MLP neurons of a small language model. Each row is named by its layer, matrix (up: input weights) and neuron, and shows model dimensions 16-207. Each number is 128 + 32 x the weight over its row's rms, rounded and kept within 0 to 255. Numbers have three digits each.
After each neuron's rows, "fires after" lists the tokens most often just before its 100 highest values on Wikipedia text that the model never trained on.

L11.up64:140146146101149214102109076149119111126129103170108145076182161093114116187133124160142144110183127089096188080173149126073099137137199152128091140122123099116171149153067085238051117118168152134140147092155122105159132084116133143110149149155154117097162108120068117111124088154121146153112128158158063182140080213109114096167181128138099099116084129101134169166132124094096135134104176139087102082149136104081106152200148113137160112121127099122116187154134159147063140163143079090150124115092171105155115124160129117123148180062153135109139092157121151106117124159076133125
fires after: " | ", "1", "–", " Pr", " "

L7.up274:130109184108126120148144134075085112137132141141114119097099104103116118136157106097100100135150116121107074136181151169118122140162157095163120052122095139093109159107123175137141121173142128132063097147148103137185154076121114124155120101162188111135155135175091158150131118170098137153108120165128085146101112120105113208166140149176081067131210141094155147074074110141098130130137187234080135072175118117137133145145102111138183184053096095191102136108184141121126138158171123150102101086106132148129174067118074143160170178065089123112109101153128157120144097127160148116
fires after: ".", "|", "\n", "\n\n", " |"

L7.up247:222051171086147149083141100142158103121158118106109126182137075140084176099125198086141141122168153063112092142190132137100176096132125135126108090161146157143129105186110067152163131079157116097158142085106105086145123157070150117112155139135105124183123126139116168137130144125136080170127140178070124105155139138084111114107127116150148107073161120085163084055111105082090135155131133153154135126122096104138140161111141165133175118117084120152093108110157157164102114109168185169101129096140188143128213095142110126119125118159085085072144090143145147154094107126045148120
fires after: ".", " repl", "0"

L10.up348:113179132144132165108135119148086020148090159128102195092199146138119154114122104158081139172188102125124244106146097123178136106128120050103160182122151143096126140160148073135118093156107157114180133139160139126150117091104124094140063130144156155151171126110128148062087097087154146112138157161106128129179152117102048151091146102111165059116135121163109117115166216104136141137096075105123148089122093169125167082101157099142145117077117123071133143159120118103161108155174112149074107100155159133144139146094125141165058092137120106167103136132089136112098135133080135109
fires after: " e", "\n", "-", " dis", " (", " leg"

L7.up72:164110119145085092188098150175100111088150113103117135160148103141123153144096147131146098109136147112153122186154146084140162089112137156137153068113094163086117143200097066179094142127171094118176131052114116122149098120101127193120115114128189113116068108152090159093053149083087088141152072135100149097101147115054125150150112119196182186159138171126158070185099122125101134114115118142124142112119119185106169175152098140122123122130100077131084134078095128104139188095128139151121167073081129166182116152160113099119127104149112117096176135109149195187107147092074149101
fires after: ".", "7", "8"

L9.up223:153170137078139111105134129154082138136091100122122101145186209103131092084137078129088134086120038218144131091179178144151185098099114181082099096110111151129076149107185170126165145138151140150104097114156120056171121134086159133136118075149111118103153157191145163159143148142166101140105124178168073100134100123163178148073161162150134134137154121172112130035157183144073154093081115130145135124108121184131159141155081142181080144116086160183112166142162089104135126107140066163139131127162109135152105143082120160154113108113145120134175161137107098099116128082122136105
fires after: " l", " sh", " g", " b", " s"

L6.up187:128164159135144103150149110093092104136068111057157088091161150134120149159081107103132121201188169144126150117133096184122128151149110151197103124140147130112078119120124208114077155059132150172066086101135115155145156129155092099167169149047142176146183149187115141108119105112157116143148130111119100100166135125165057144136157107095110148131172131115176070063122109166103125134125085083120117112138080062146087134094184179170109120101091126124171132158147088163166116104144117160117074098133110130120101131127134109115132206068128118118194077165056106165106153140077152117
fires after: ".", "|", "-", "\n", "pisode"

L6.up192:104131188140107121188141129073110174202099167102132124146103101115094111142160119096085147117153137154114124119179208149131100129148153138099077094160086159114115111112114131180086128130184124130131169105127123163138166157074125111169078115118081097118119135191074183086112122164113059145112099167158151097091106126086120153143102136137111138105201178122203098071084081082096134117118124128142095065101086119131124143077102183157063183112068083157162167065128111130113132120162123103140140128107131179116121128148094109183198144094086077108160137170098160162165117136138145130
fires after: ".", ",", " |"

L9.up349:134148118125105117162145047120097133133095082104187141121096141101173125098156110127105129156158101138163158114108084131160155098096170157186141141135193140112047121117168121161101129077163217132105074122128125081058141190127122124183152084089078126111140161132100170097124135154153087121129141083127109036124095149076105166089134148158142169110185095136112100076140182126122155067130157157135141071077130144122161168115134107127049233125087127154104124112119089101120094115157075166146164117135068156149111108165096128176072162156164131187162172116116140103128098162167152116
fires after: " f", " dis", " sup", " d"

L9.up119:151121118069153183134184157145153132196179127057174205156190141138130081169111113123078093206172153115144088143148080151143100089126132087144094103114095142112086102162125098157128119090124060109125106092152132156169172190138126120126152149096077194108116150115084177166132127179121091148117111132133140159114068075170103156115094127132073128103172067176163122104106137128143164066154165118155160171149163172091117135067096119151137148160105097178076122161159146086070112138139096094106147091136151078168124133107105099100150097091147069165148099108159149105081144121105156112
fires after: " res", " re", " s", " Res", " rec"

L9.up388:134157168153125180150147117082122084122106152123164194150131185081165115112155137117100144171160112159090100084185048179143146077106192113146151177141147110159135121087137139144103082086171156152103122095097152077133080161130099128168132105109164161122194097130152144130132137169165124144203135077126157126178112117133164163086121154157190086134206070129088142087097148083154139113085115123065133133110076126164137132085107121120112158098139136074130126158114128144089090037212095114075076106162114178112155155148113170212082157137084117139141130110104135126137137155131149093
fires after: " dis", " f", " inter", " un", " F", "f"

L11.up65:161157112083153128152087101124116093072109112170176129171131166139156129121104152097114088105131096126127088075097131197057186082179163111156131132132114108084064126147093129128151115120131149145102113107137095171140164179102156116122074130116098110150184145095134090087186157169139103154115085077112175146158093145087086126111168085161138129123193127152100078181139133145136111073126098121084149133109140128170127149184118098050149113127116103119111168147170082139102092136162088124110126077140139121166168125053153117133159147095189137128170129191136098147138164105063137130
fires after: " ent", "st", " Med", " dist", "and", "et"

L10.up70:130145164142116210124112135155108134118137115099172135132119122096109128093181102179137165124134150158065169140149086085114106161158167110154129166122192116109133087052144121111087076156173150127134092157129132109139169118090144169141150159110050099102155093187155151104148090132127157125092177140087088140187164204151132128073130111126140088115109123140147131078111146098146093131131171114072117144144071109130105134160118194135085167113130080125115113196180102135123091124180165139145081124156132153098143168142130143200154141092116125092103090163052174105129074134086128093
fires after: "-", "\n", " ad", "|", " |", " Ad"

L11.up418:133107094138180108168131152146134190067118095125134180080114138161152136084116074053085065125124144160092128108132146163095161061136168104120125087153170165124079119139128111126152104138182136140100163144115150140116121097134182135107076129152174141175117072152126076124143108156098163141158052163145086167159113110152144093092069137109141125197137117112127111136135143156163131133160100087099141144101129131123178143173172097094114153111114099182132135158133175126159101162132170087123133115066081118170064085182153106173116085077094179120173123138111081118100111151079141110
fires after: "et", " st", "st", " St", " Pet", " Grand"

L7.up168:168151157142141099138104113170078139095158115103127141116134145093130057108145079112135106187165117138140079108151111149058140138127111145147160084082118134119118139172093117157124078099137143139082103029108112100149184114129149149182191139117159144199077209144086154092137157114156168099095131089089130180143126150148104149129125148155129063113093083074114111168102156138150161172166138200156139105148125112108135146137136149154095155168113107107125105119091106107065129082110106176068132072159142089119163098128119115155155193160095102090143073170128140081129158135141173110
fires after: "–", ", ", "2", " February ", " was", "\n\n"

L9.up424:150130104111109094139111128123088156114132145101174178135098149182069171095129185084056067095178140066083171120155092169183206069110154103112176111119093144097126129139075139113159140133136153130135132154142080163158174147150140138191164086122137142136168156135121138144078140157128110084075097052122092079120144104091085173163174119140147111128135130134088098062098118170117125140125187107151155106141110145136149095125119120156076154117111099164151117136140127079139116160138093136110101081156088139113058132122123119116112144134121094148131151086126033129097205149165145134
fires after: " through", " g", " to", " th", " so", " bet"

L7.up307:148091134154156157100125070155157092110151112089085136088109166133128103134153081212113144167140121163116140082141126122176121110132154126169103134153090113104154172098104154146092131163084167138108151127112096167160087085118091102162132126088122114170144124109125211181143104214129125095133096178091132118134081069115067198096131153145121036196192133094115091170125080111103118123105187186061155105116168157151156129089139112174119149145110113123135116070132123085115175162176113122095144147152119147094104097141117128139142188117114097095131145139114163089134173129099149106
fires after: "\n\n", "==", "===", " | ", " "

L12.up74:186077135011113119148103078089118098092108130049132140127117106104098111099127104109113120128178137166125125086108153169107133087106127175152148062032150187119140183134125137130163137160165169141119179097153120164165136145135147079217162146090105084112157150101071167161126112139139081085130104078109114099126125119123028123162112123080130100134123108185083119107124146115095165127152160108139109154144196147122151141105153153171105111100132124109127103146158123061113056107093145174113136149173137110152124090095161175142117165138115094071167110173151086134100217140146155136
fires after: " ", ", ", ": ", " | ", " and ", "–"

L10.up351:157125147123119120117093163122066171070133205114128126085115146165115118099156134153079154120129106135082139132131141174130102154103136094175118122080111116129130124118057200094142080138176166077163080189170127124115181083168119079125110100154152092106165144124118150156102116168192083044170141103091129100113107097133048134103090123174144076142136129199105110082119140131094181067054125159118205151113080100134156081127162201133117115157177126157113121089095067128173129164115174117080103148115158178150167101111099182156104150149144116164092099151126139133140123114109151120
fires after: " h", " br", " H", " G", "F", " f"

L6.up289:205072154092125149135182150147179116104107140085095131148148157126135116135149101156120160144171064135173123102181128175079153137129088081171198139108145161135148122123106144110123144140108108078154141069155110119128132104167153122143134119107120134154136123093059182139187187126136130128074139172075144135198091200151087137120161162115126110167113115158055058136126103172107119134077087145148103121157144143072130171119125129146073190099137150084113127087169089143118121127137149106166148108151119165062110133109132169122111154070132080082162067123136135136081088139120164126
fires after: "\n", "|---|---|---|---", " | |", "%"

L11.up268:117104159130118194105156122125109055177141103139101126177204098097137127132141136206088172168169131108123171108151100077093108127185145151103150156146126064121092126144185147091153130099156109122113087072157114078157057145091111145139232156124081076100183145127120179237148099083126125169128187116140155112125111154178105159121128047151092145070157102117184114146138105073143141125108193127102116132143158135128068110110169168114124128120153119129102127131152144096096116166146158192123118099147192133146122131073133146159155096120127122102118147104163118122115104103074120099
fires after: " | ", "1", "s", " s", ",", "ra"

L5.up347:202109118080107116153107147109127055115104106134093131112096121147143187159150120158143141140123105112131139157142123137122166078142142157162153091138072174107110160169137118123176152121117144079114139141103129146144090149148149153109133123147108105142150147164096135098183111128123121148072087067134099136158100131074083192127169154142129090106129079099103120175124076160079130168100107124141144056092145146089142205127220163092061162145110103101104140070120134160133112142103133072097159124100120138169135105060080132177123157134140096050201053173136163127073168147113178119
fires after: "\n", ".", " | ", "ing", " ", "|---|---|---|---"

L11.up80:132116179063124134119201130114088135162138172146125132168126177144070100083167137097117125102161111163120143100199087143087116154140131137086099140116127135140086146179200088149113124122186041101127100056110120085110136148065126122114109077158106137121107134152109094109110145140087102120083160109121064118105084105149112160103120198191147142094114128182149128088116104140129143112075140186136175112135157118123091151157104164165119129161124165134123080112175147115066161132099195095099160112114169182131131126189069168139141168089115155159148134148158165128152122124115152112
fires after: " re", " me", " s", " l", " w", "re"

L6.up55:128111155129079159212143184163112084137098170137171145133148132132103169147162100092140144172096087155093140154167106124135131125132173080120074122107149176076112092140136088127149137130107159143143107067103163082174122134118184113113120126135126102153150143158097131131130047193158107106086143157146082139142170123087111149115186115157111068086124111098149124154127143201090095126116133145132111108130114117108159151138182137171119149124058095118087097187147102156161103171182104120130105115146117191113166152069103156161178160085045127102083044120107149080098121104082153095
fires after: "\n", "-", ";"

L11.up21:135104176102130177099146103097126067196154148110119106100113110097117132139129129100095135128119137138092200144194149171095108156147148095112099148071102108123092130134115132151125098120124185138118084110221082085114140102099123139186166134134099086141158129171100178213136077153139101103112194148163164125166129158161104166143153162161138061121170168207138132108077130120152181099136187129100135108122188102126116142134134082115076138149076119102144133153143069066150104147104099123111105131078125127083147118121087148190110124153115117093178133180101109098153195152121163109
fires after: " ", " s", " | ", " f", " (", " n"

L10.up236:105166187125085182130170181134165117155070133062098122132156122198163181143134074118100135131185168120136153113138130159165132114156109128179188148111141104111036057123177154153108155155130160111083106113088109161108131134123179185152111135141089126093157113146129120072119170178126151122115101109158112088123129106102126151123174161101105122154144114192107142117155191198136129126107106098104074097125105125123094074134137088123135143157106152121141156092120090145144155089169128062129062084156105145147106138051140130166154124138108149165056111133112156122180143111145147102
fires after: " |", "\n", "-", "|", "|---|---|", "} |"

L9.up422:123130141107104149222116213155104158135113123108139151086101132145132121109147105139093125163163114152189144132167157167124074118130139069132168123130101077128110135150110180149116124105139105153085130113105088133130116150048144140171112100127088143143191219162127093138144121179118133137107110149106096107100122033140120189124157079092123131087094064136049108090148133145129124147094125152198155132133124167114166131096168151135106146108147119129098096131122075074044113171148172154077110062077096191146151103135105139221160127105117175121094131135117115164154131162098134124
fires after: " s", " w", " sp", " R", " r"

L9.up195:149130191123141136082126093094145127129137122103198200122085187140115147130183156101110118176138132135063138090106093177109131123140150128120140085121120153127131127104120159158168184155143158094170134128116121108210109167111098109081167105127132109123161233097139175105100120126139106094120184115123163056159090119122117161106164136184174096126135136153164129108081146103135167092103143112168145098057140137060138113054120147167144137139098056159167130157079115119126140142167084145101120105161189179119116095141111110072173106126140053143139134143122154093176193146131140112
fires after: " h", " f", " ", " a", "A", " H"